python train.py --n_layer=15 --d_model=512 --n_head=4 --n_kv_head=4 --head_dim=128 --d_mlp=1344 --vocab_size=16384 --activation="geglu" --norm="layernorm" --norm_place="pre" --norm_eps=1e-05 --positions="learned" --qk_norm=true --attn_scale=0.0884 --bias="all" --tie_embeddings=true --parallel_block=false --init="orth" --init_std_qkv=0.0232 --init_std_o=0.0232 --init_std_up=0.0232 --init_std_down=0.0232 --optimizer="muon_variant" --lr=0.0132 --lr_mult_down=1.5 --beta1=0.95 --lr_head=0.00717 --grad_clip=1.0 --warmup_steps=111 --schedule="wsd" --decay_fraction=0.674 --decay_shape="sqrt" --final_lr_fraction=0.0 --batch_tokens=262144 --seq_len=1024 --doc_mask=true --z_loss=1e-05 --train_tokens=1087000000 --steps=4147 --dataset="wikipedia_en"
MLP neurons of a small language model. Each row is named by its layer, matrix (down: output weights) and neuron, and shows model dimensions 32-287. Each number is 500 + 50 x the weight over its row's rms, rounded and kept within 0 to 999. Numbers have three digits each. A neuron's up and down rows have the sign that makes its largest values positive.
After each neuron's rows, "fires before" lists the tokens most often just after its 100 highest values on Wikipedia text that the model never trained on.

L3.down508:498502428589471569495546537505602432444477503471547560546495524441469452556515515525508526446527381442516444491525538487536385598550489496489575463421520529499540426448519439524513486554474494530529527416511487493517526447523489525481507508446490510509527537526555528498432458563491480505576491533542508464476474497500443471483481390456494471424477540514492489434514448544553513506518574507494432439494496405524565534481487455482445524461550498428546513498540526491466496464524637549511410516478557485507471451579484470452493552429571449586467564499570433513489518444519467546607474523493545448520495429487440465536486519610515514563455421488541506565556577472389613540594501451564563470472508569454490430445487593428550495501520431493524444471508528560570490498562555
fires before: "| ", " ", "- ", "-", "| Gold", "- F"

L11.down197:487460570499558490477441430531432510486522524507495511520529537454462617476504392544458517478439427520413548509530458486473489479497503529536518551568491442525491497488447412405450464522520434432549482559506543515602510513468470550477477531529465508465611517503567581501466539521448458540485458423489438475572341510437537548504478546456533441508460532415576545424546540486559569482520519524515449566450385450552468549525390471482532540510454435361550500536491494521411459549531482513426517502511482403539456463405558556460527591524454458432429433539496517425520539518468588466440571510435501555557568451533534547535588428457485584527479568416454541532475448590611470522376603469482506384568481485520475539425461490462524449573464610545497575459469443550423467504483543
fires before: "2", "1", "-"

L11.down1281:540514435539529567462542499514504524666566541537479547564390481539484535524438529474585500508529490454433499479576519478486616484480527496411581463467489449571515482504474495534499514523496480520496467549550513524495529439489409595465618581460503465478607549518444537486459544394493540445445475460461590509449567548474621390483411576444455549464470581515576505423507500473470513448511491502518432573438525462547500564398485443614566560493448531498550504580522510497513494475418496458387539402453445493449489471422481569516492561448488550498508503502535459557515480508498495444512437541495441530434500545572504489433533491466441497525510578529542485533505506574484563518563512485584542530502530506549486485419444515501396455489499531419478445501487578527490518481375532
fires before: "\n\n", "\n", " "

L5.down306:517481478571474501438540471562594489502499529522507532575403487467472371497495445498501455524559427420592533484499404412471507484436532517563525525497552508552509581439483520491483518564457474556540492507509513496402461477490496477461505410485424503624575478513521494494565524496490494485574528444455407312480481558470492419481541474472476635575555528450540519498464467492520456544493527491507502552531445518561518476509529529509505493530434558520542544455543604585548546423473468479442508553459500439509488502427497649476583437490506532542427418444496505490580596435505472537500444435618388482516464548560445464504468527452505489554451561514494433461531407563566587529555480428480559539460504466564523470449529500483459472530524453502585481567478463535448554462487491
fires before: " | ", "0", "1", "2", "5"

L6.down732:422499419492424565466565536474477435469572436492527359531507519388541521556483527452505346430535439409469492482555434449427559516491496508493529504429559545482509479506512499503549543465625540434490548469520497506534555490496479446582468542544501490466533473518472564489503470462444483510447541521479464581548544570587478529521484492523511433424546537472460511419469526462454556528484420503503528525481555460529459505484470460477519522546485511446583488551570468482471465466507544387455419435496442575521519539508528541463474522511600554532451499583562454489395517442585536564446554525428484516471499432480482474497439503563415444469494491506448487463467491514595459527568565500524405517501517428442440493444532537572551461495515579626540461412441514483501436512449401
fires before: "1", "2", "0", " Al", "3", " Ro"

L5.down1214:471472517582509417495451410532532462402503517516591483557483506472494466398536549472466564541452509543409525501524512468541532496485580482534541528503496493529448436555489479612521538567401517471409457460438557530434455514544455514537433511463525525484500513475488535499488521423487436604585496486494401517584544600450494471490398511557522500507502497385530544462504510513492482542415481552562511555454597545479473543500470549522589464519498498440522457533550498559598555533494524510503455402551544571533385531555480556551550475480475480503578484499449571475578570575502515545456536453582489547539393401576558532499520487471533475543487573434513540481498588451573494503491521442506506465600582494511438525479409439554562503441481498481483495477433549526470526516445476
fires before: "2", "1"

L6.down803:406533519464551506482394482443446469474477561495500502466484440451456570536499601511549540493517495530455495531519531505411551433428569540495561532437422526517573470424512476456504444566495503392437516489497518565528458485491547505504411460481537446483498446554408503482482591453469430545444559493540445493433454539480472629429485456491563399527464442488620512487495492598480520511535529533473558461447505503567558508503457538553526483509484465475535428499553470525549450547459436475628395434554557463546442484486514500538477412518500574503577509482506501477481497515431463451497581421495443580447451466554604505461484448567547471467455447509474537570522439562454496527463493436585538494514490535520470475423511551476454504461491648520588507471558446514471517593595470
fires before: "1", "2", "\n", " | ", ", "

L11.down894:437487459577539553422569504496431555472487490504598413531472538468481537527527524506442540579504591450529493399440515549438487507523502463450452419502478517554539552538440462452571447455559527472553465556564480511392538519568478441518584505518528584453493488479498516576461461480463464515559415577575475429506458546455367489525613511521551435473469500584567592491444531509445429488578523555560489443448510493519572503492401442493520665440459544563454534441543521542510479519470527530461547464520541498513515467479455509497553520469459462435594537532456492521456511544506502420529614550410489557527538470483607535499348469516483541520421447446391439432628526481465507550483487437457444433481550558431497532448462493517498569521519554507500473457501559511423561490654487
fires before: ", ", "2", "1"

L11.down1291:556363460516512548514484516404486485514572537564499500534475393530513497573488480495497448486533393484526536508497422500484548414480461512478570520467553515555388508463456461564535448539521405552539415368552514476478483480532502493457490553473433522489486508456433463553522507485432446495472473467552463506538467520457521463514439433535481539556488551503581479491595513509460433474416534524551435579481455498519526537528354538442545517466479527507413442557506525595533555441455555440460413388493556537431479496470550536533514483499545537514564511453547526473523529512600598522521482469489516477432507442566538544566536537553473555471511519553455543480609541502470475402487512508407490487417456414552500405482458477530542525533418541509459488518499553422533554428539497
fires before: "0", "1", "2", "3"

L3.down259:476508515521436430403496463454467396527531561421507509460541463511509448526508383517478521496521481452615523504534535487474439516444558493499493474557529456537452485441503547452511539394515612525511532542520501562626519515610530481556515524515529505519468594502445497426461505460566473506515478541491538463446477396376508567372487490516413531519500531451442501544559491579426546528485502446374500474538516532508528589485567530442489551433469623436473481501509549508521463477484568588540477480474554504452549418531521497567499489407521539475509536486456444465495501503505392546497557500457480497465480496510416475445586465440510619435497460506436577513522522505448491506587513470519520448574569490364550488453348549526544479556512514578430526488509579534544457453461600
fires before: "-", " ", "- F", "| Party"

L3.down13:552487399606619559438576515549539499578491439527494519539532445589533567448445450476522551421546422554523579478486479574515525369549537535456580566499471480405501538462528483544521514557545566533586540488549552522498513567519518439536474506541416525466467450457485480533536542457519529524578480499573539514568488491411471564545501477531471530461533572473468545512459508482535512513454467412585457419395472504520441515510481461453441522438437506492465562495527433483453561485495536504549417581471528413468434593476516443490512499543574460579551396398516455397518503528492522474508499501500548443490482516473479520575439462532518469483575482429471506578423497430409560406554625489520517571455516518549481561508501558487464491450479531458581461437472591484520566524419398
fires before: "- ", "\"", "F", "-"

L6.down131:433481460478422604530513481504443484463496539516485606459621456503444562494503480469397483505529384449510533457430535394503524452550517449530507515562573552534389579457560479529443539532480484542577491505498517518583580590497484486449489535553493543482471519587462471486546492444459583491494529480546436428628572601496439495492493431520587491493555506439462440582517493479564487541555474521578478443520583517544481511525702524529449569540524519524484580606430543551550538579536457461522536508567594581349463513495487494547480476529497538494485451472465480490612432573546487521469462495517529578510518601488588553493502435506475538493453597504418441547514450517512427411537477527575524519477520466485510443460416451419501420563434531475576525559431574467441471362470505
fires before: "1", "6", "0", "2", "3"

L5.down538:446487416486527468508483539519491490508510401526516474480518579511531538413484540511459540507416353425464454501528583507476492536461488451545471452461503442551578439546452551561522446542514515536401442492536429407409520623501511526535488534584528550423450470511492467483459537432513368465475513457474443431524563418469529422533540571474527467493480498449540555434400593510546488451547446516447472586503540488497511582425491448516520502531651470572493494534458437570494476398472402456545540422454531546404550428625486452504516553410534552423465465472502520564503548364512441502543421518534479546417462458443577572475410546508441527484547524557479592508476513540515540483513523528508521502456504506551464493455534470491529466586486478500449505501535496475555523454447595
fires before: "2", "1"

L6.down393:481513561465518508419509488431481497494502549422483544466512538506507428416494534486508509521465340451534428461516549504477482482415512517542565502440456585519422452477482490459483511556551512520573517359491511520410464488481461436436583557616465472401484522509559541573437543494557533504503429598579472413502474492576461525491563441488469460415523423535535544510464591492606453428500465518470520478524560490468530500525440565581483385490436444604455497531542387490450504515546513483504564499477528539539612446548454466408538552460519417543451550458555495463529467617508520611473555485511509550534538482539524527485442454314481462422505544546529472497554501498519499490498537475477539485521410435582560558436509520566403525553533457432528433587483487565505551567586515
fires before: "\n\n", "\n"

L5.down543:517536490543485443513503470588473436504560424502531502536388619419479530557421532456480506459527421509361459473472556533469421468514457482475446502512427502536497448423447527405513446517489450512506442475497533503507534449396528515483485569512535486491530529461524530508370460391463448520423455462531520527510584524481527440480458519443447553549477478499473520372426512568442562502459536498528519577485525528528563519478378542475497575489521471436570540512511550417396433418507506566531513401525465413530526553465434494567486488406583460568532381513429529597455527538549460519579482527403511535497548595528458575476450545501516497453505485544461522521424449509609499603538547531545485582455535433524481591455488507531547472462559640514582435452456534520451506565504470
fires before: " | ", "°N ", "°E", " (", "\n"

L5.down930:504536489476472532560425529489503477520463487534459480471474527544424491463501549442501442594474373464448523421444492505550624463477560457491466555437571487530568450578535601450565478575469452543481458577511450501426548551508621534571500533496449545438540473534432494562480542470444416555425521465482502424481499464453542473502621546525570560491582467436495573498409526486403453560485515468457377490442437471519507488418489578424553513533496412556454478469515447518547514451515393455562542571540428441420543388438470529521580506524482447472467493424523565415558484420555482473540540498498538477495551531551621532529411524518485414521481561502547543392487470583553541486489497470516439436450440461509524560443493452467480514488576572496557482620475576468466430522484548
fires before: "2", "1", ", "

L5.down1076:488510451502444516517403401461483558567484521449420549606581502599552521379460520485470489503591501485407522520398502400461501483550430454443519456574405492488579420490489581399474492504445474479436460410543530519501427473529431485418545553440489629520517533531446585523540539467442540481534481446581469486450440474622494502506549493534490595449535495487472482395422551448572433429502435413553436441563522428452537544518468491496420398425515483536507482509402445503461570475427497421437576515521624446518537466516494395452439497571479417528460518426513453506519471501461482466471528589428477584473485557420590476504517447511457462532519533489569502454552453471562459427487465532491366513492527431517578548518542473563447472564609505514451535488586604495477495536574494
fires before: "\n", " revers", "55"

L11.down1332:366532540554462524517447465372582504456494498545421535525482522425397452554524445506433510479589404615428595522487589446452495548494551449449583532544497481479580569521562521407532485485505456518484445526529456580414501452514459423443442407534553435549548503479515458490550547562615519507477481564490479410512475540495426424508537534449571414435501471579470528482515594448500443454577489419481530567564456518442518482462523487564560493477591536553497505588472604562483521536585481518477493505455460551546443396424476526506528475531524501400502552533519536475594457498499467565511487529544454511473496436448434494463498532498492516496462505485468442418487372595584532505496485419487503377557468466553413509482467405526467558547625467538470528539509439495457464532509519
fires before: "2", "4", "10", "1", "8"

L9.down865:498472490421550506536556407377543561468551507473426546513513496465451464588467431458454485393528578526433462543549492508418504431508452511539549499478508581555601486456517557485576408509526561564463574444472443476446575543459508517486494480497476548551462466517464537568558486572461543471430535455454435510471503540570571443378419550468520510427510484536622418474539564540478444470576432570494512545488473468493477452476522579527516483486584541418473465557546501483498529446552487566516588516502423508445468463436467465538414484427505461657483593566549443568510491510561550503461463562464404552473475480411498486504484521517456503469490534467498464512463519570467468464436492440588451553473475496564538426536415422548479506447498478530675515476505485460465492475551507
fires before: "0", "1", "2", "-", "3"

L9.down1220:493530483498568541520571407506455547555415496525455500353483493428466540529440556525439457522502483465476454469525484409428494537452401460557581462532457521504537520528524529426593499541516502535376603531486486447464498585575424456599553543510468486534496507521471534523528511493370470599493439467531499493428468462539477491492419501482542472510503505480583552413484554467510583494532564593510473501486504468532555488426507522412527592474465433567390489434528517449521439522491539527493530500458459543510550409448528472579499481470442485515554521443497553506587524517476452487498521535413494553425463470536538402502456577401533503516480488550355506501503488517500507427512479575523468532430453528573411576522532472356545544471507547567537507453553678558488446585613490
fires before: ", "

L5.down1100:471488502496529525515387549415581474457540500472485457520496478492471538467499471432518481580622615543459523445570546442470452365566441411521434492437527585533503518465499476582422523550518490525500480554514428439562494464535483477435499475552508658565514574501562493467537568530602513500585526408506503449454578513537551519577562501490492509472455548562550476507478435438484522407498503426513503470477487448489480499475442494517581472453466424535514562563488557410405584583530433438502445523441518584525551480526499540476597541405470506492497472473534449469618545653503465436462456534432455484448460489521536512572567473499540592559419475561463537467588461435496549505437471582505512470457506538474482483547532471493468556552513546511609451449580517475529478503561564
fires before: "\n", " |", "0", " Champions", "55", "BL"

L11.down662:463546507547497471389423464503403443504584488530561522409497484496491431584467498505495520442591590510612512481555527509429436445573619554512510413544510530510473479538558566451480483537495527498486505410548456517530370548499492466478548471546558511490441453504405533598423405486564537638493540463550497493510491577556458528448450549453468434496520568505517474481558496532557517578504496455485526563503530471432528446589511471523509430607534445443529484456575570467525453526512575519553515435570462492563434468460419500509507519424452514475397578544499411522469501534500506445382571551523582458562461464552484485517393570491467511546482539578535475516469436519556480521487431520581438502514466474513513544521458493467542497469469525599561556528457480493543504519543486
fires before: "3", "4", "2", "5", "000", "001"